{"n_layer": 10, "d_model": 704, "n_head": 11, "n_kv_head": 1, "head_dim": 64, "d_mlp": 2816, "vocab_size": 8192, "activation": "gelu", "norm": "layernorm", "norm_place": "pre", "norm_eps": 1e-05, "positions": "rope", "rope_base": 10000.0, "rope_fraction": 1.0, "qk_norm": true, "attn_scale": 0.125, "bias": "none", "tie_embeddings": true, "parallel_block": true, "init": "trunc", "init_std_qkv": 0.0184, "init_std_o": 0.0184, "init_std_up": 0.0184, "init_std_down": 0.0, "optimizer": "adamw", "lr": 0.00112, "beta1": 0.9, "beta2": 0.95, "weight_decay": 0.29, "lr_head": 0.00708, "warmup_steps": 292, "schedule": "cos", "final_lr_fraction": 0.03, "batch_tokens": 131072, "seq_len": 1024, "doc_mask": true, "train_tokens": 579900000, "steps": 4425, "dataset": "wikipedia_en"}
MLP neurons of a small language model. Each row is named by its layer, matrix (down: output weights) and neuron, and shows model dimensions 378-441. Each number is 128 + 32 x the weight over its row's rms, rounded and kept within 0 to 255.
A block is one neuron, or neurons of one layer that tend to fire together. After each block is what it responds to, as a language model described it from the Wikipedia text at the highest values.

L2.down328 [146  74 156 128 160  88 180 145 117  93 117 101 145 148 146 153 159 149 103 110 147 132 170 158 146 155 104 126  27 177 194 128  95  84 151  84 138 152 135 168 162 115 137 117 144 148  88  99 167 158 145 156  60 131 132 153 174 157  73 126 156 114 106 207]
L2.down358 [172 150 143 149 178 112 124 164  79 145 150 196 130 172 101 110 143 176 152  70 154 132 100 156 122  91 119 100 136 101 131  88 128 132 125 119 113 137 100  98 116 143 177  97 131  81 136 119 116 151 115 125 161 134 108 134 211 135 105 134 135 114  76 140]
L2.down391 [139 115 147 132 144 162  97 134 123 137 107 144 117 145 132 142 121 102 121  91 116 140 137 162 105  68 112 146 102 150 152  84 121 113 166 150 151 137 156 157 168 120 143 173 176  92 143  77  97 207 105 119 142 129 131 128 137 109  82  70  53 107  83 163]
L2.down581 [125 123 138 198  59 171 147 117 163 150 125 144  76  74 113 112 116 129 149  86 148 122 151 176  62 163 102 131 120 119 165 135 106 173 150  79 110 142  97 156 125 162 152 156 127 127 118 132  67 150 101 124 185  92 130 167 148  97  88  99 104 116 111 211]
L2.down845 [113 140 107 145 134 143 122 175  93 149 139 145 115 155 114 184 184 178 134 185 140 191 133 116 115 161 108 150 114 140 121 121 157 147 129 132 141  97 103  92 133 189 152 105 119  98 123 136 104  84 176  62 111 114 117 120  87 177 159 156  94 104 162  65]
L2.down1388 [117 185 124 112 139 117 192 142 129 185 138 153 131 153 166 154  83 103 207  71 108 184 178 120 144 166 122  98  92 174 189 104 145 201 112 110 119 133  92 137 114 146 168 182 104  82 141 137 127  68 112 161  91 105 148 176 141 165 125 129 138  93 144 149]
L2.down1676 [ 73 124 117 194 173 165 147 182 136 153 112  78 153 141 121 128 147 139 179 173 150  67 123 151 118 109  54 145 137 105  72 172 149  97 173  94 116  94 132  63 131  94 152 191 154  97 106 114 160 119 170 139  89 147 125 106 133  94  77 120 111  91 142 104]
L2.down2153 [176 135 122 132 141 131 143  72 119  84 116 130 128 113 133 168 115 124 134 137 131 140 147  65 111  91 154 120 197 157 117  43 112 128 123 143 169 152 125 150 103 127 174 106 119 112 121 145  80 150 115 148 137 157  64 133 150 186 137  86 135 132 186 194]
Geographic coordinate tokens

L3.down1230 [118 132 129  76 122 132  86  94 166 114 145 126  96 146 134 117 122 111 117 112 193  99 125  86  93 116  93 171 157 138 109 181  88 153 156 167 188 125 177  91 204  88  98 205 148 107  54 119  83 127 115  89  83 102 173  99  87 142  95  88 112 116  96 168]
L3.down1336 [133 175 145 126 119 122 121 156  90 109 150 197 143 129 169 114 119 129 114 129 111 171 106 110 141 139 102 126 133 159 147  85 142 160 108 140  89 152 156  82 112 162 152 134 146 117 115  56 131 170 124  89  77  99 122 105  91 156 186 151  32 137  68 147]
L3.down1839 [117 122 108 151 121 170 103  99 132 186 125  99 164  98 129 140 149 157 117 103 118 114 148 150 164 168 111 126 153  87 125 108 153 145 140 147  49 133 107  70 141 139 100 104 137  51  79 127 143 175 118 164 111 132  89 133  93 148 128 177 113 147 140 203]
L3.down2755 [128 129 157 154 150  94 165 186 139 164 137 175 125 120 137 161 153 140 146 106 131 119 189  83  61 129 136 141 161 143 154 156  68 178 136 138 160  78 137 104 177 159 145 113 205 112  97 116 136 152 189 114  82 127 161  90 140 170 125 141 159 114 139 149]
Infobox units and coordinates

L3.down565 [182 120  92 117 133 116 184 123  97  60 166 124 160 183 134 157 138 124  93 160 139  86 103 147 115  46 135  79 139 176  91 131 139 214 152 137 156 122 146  94 116 109 108  57 168 149 121  99 205  99 101 108  79 144  92 170 137 121 128 125 122 106  70 186]
L3.down1511 [118 235 164 115 123 100 213 156 104 138 123 193 156 195 136 135 110 106 157 102 183  42 104 135 110 150 126 147 147 124 105 113 117 111 128 155 138  92 144 120 137 168 119 101 195  74 182 128 196  93 126 121 141 164 163 125  84 136 100 169  73 157 148 213]
L3.down1848 [143  75 140  81 144 120 146 142 146  76 105 168 121 117 194 162 157 140 125 141 147 117 110 138 108  75  73 146 130 114 185  84  96 157 122  95 113 126 173 115 153 140 140 119 120 124 120 139 139 109 146 111  88 117 118 141 123 112  89 152 123 144 132 220]
L3.down2357 [ 82 104 146 125 103  51  74 187 199 134  97 159  75 141 168 150 116 184  81 143 157  39 142 162 110 110 183 145 102  92 155 118 130 144 137 106 153 144 108 133 141 162 171 142 140 116 113 159  65 162 166 146 134  80 130  92 126 173 116 165  84 133 111 133]
Sports stats number cells

L5.down1261 [ 59 111 137 161 161 175 130 142 176 159  98 123 122 158 131 138 108 137 150 116 113 121  98 148 179  70  82 177 142  91 159  94 182 148  97 130 149 150  93  87 157 108 130 159 102  88 124 163 162 177 128 147 179 215  92 106 149 130 150 140 182 123 100 255]
L5.down1384 [110 180 120 167 166 105 157 128 130 124 137 130 102 149 172 140  98  92 134 180 113 110  70  92 119  94  94 131 151 140  98 116 111 185 149 132 116 105 140  92  62  88 105 160  79 143  84  90 110 123 112  63 119 191 112 108  84 126 142 121 108 121 158 170]
Numeric table cells

L5.down871 [119 102 162 131 134 122 140  95 149 116  87 141  99 137 166 123 120 191 132  74 120 126 227  80 118 182 117 133 173  82  59 123 120 153 129 156 204 115 117 112 186  76 133 163 118 140 113 118 131 156  82 125  68  56 108  48 117 170 118  93 112 117  90 159]
L5.down2029 [169 150  78 135 180 136 204 156 143 179 155 161 115 138 117 116  92 150  32  81 132 127  86 183 159 148 126 124 138 123 223  76  99 169 173  96 109  86 135  26 120 115 123 123 113 138  72 159 155  93 160  87 162  89  83 163 150 105 158 153 128  62 105 255]
Alternate-name and unit markers

L2.down994 [151 167 124 133 137  90 212 103 167 103 143 150  94 126 115 233 125 124  75  89 140  64  74 149  82 119  84  98 111 130 157 115 101 111 168  97  87  99 185 128 141 181 170 110  80 103 131 145 155 164  76  94 162 151  74 156 142 119 100 160 125 144  77 224]
L2.down1614 [167  60 135 104  97 115 153 138  41  69 169 191 100 145 111  73 155 125 112 150 181 102  74 106  66 173  95 142 179 121 164 148  88 104 157 152 133 157 122 107  86  97 182 110  97 176 139 131 112 108 128 107 127 168 137 169 145 158 119 125 127 134 158 147]
L2.down1619 [140 124 121 155 107 122 155 155 106 137 180 103 167 107 136 155 116 114 124 145 138 109 120 117 101 160 111 153  44 131 133 147 157 171 111 142 126 123 158 143 129 177 161 140 115 127 103 137 118 122 132  67 139 116  43 119 134 163 149  97 117 136 113 227]
L2.down1900 [113 133 113 116 116 148 217 166 141 147 129 114  70 139 146 153 118 168 129 116 160  84  72  93  96 104  73 136 108  85 143 122  93 129 162 145 161 169 150  44 156 166 132  99  90 163  98  81 126 138 166 153 105 127  55 106 176 119 101 158  92 119 120 225]
L2.down2023 [147 110 156 120 171 118 140 195 139 137 107 133 155 198 104 118 118 134 162 102 100  74 110 190 122  97 107 102  92 154 115  98  57 129 138  78 128 156 115  62 178 164 195  75 134 161  62 155 154  86 146 168 114 145  96 127 116 116 128 172 151 121 134 173]
L2.down2437 [ 93 128 156 170 118 142  99 155 128 140 154  97 128 146 104 129 116  93  75 143  58  72 150 134 165 133 140 138 167 133  98 106 109 158 177 134 162 134 173  74  89 120 135  60 122 123  97 173 104 145  84 146  78 101 118 113 109 120 122 166 167 106 140 144]
L2.down2541 [ 92 182 166 136 132 128 155  88 101  99  83 182 154 123 121 135 113 143 123 159 130 100  90 119 155 143  57 156 138 135  90 129 135  50 173 101 128 112 123  89 130 157 128 158  92 141 119 127  75 125 107 101 146  97 115 145  94 132 168 150  57 145  84 167]
L2.down2619 [ 92 136 134 112 154 106 154  89 123 147 194 152 115 139 117 119 165 130 139 195 116 120 146 102 103 112 142 168  59 137 122 115 149 172 145  98 103 149 135  94 124 109 153 111  67  98 116 175 135 125 124 100 138 166 142 123 128 101 156 130 140 141 134 235]
Structured list and table delimiters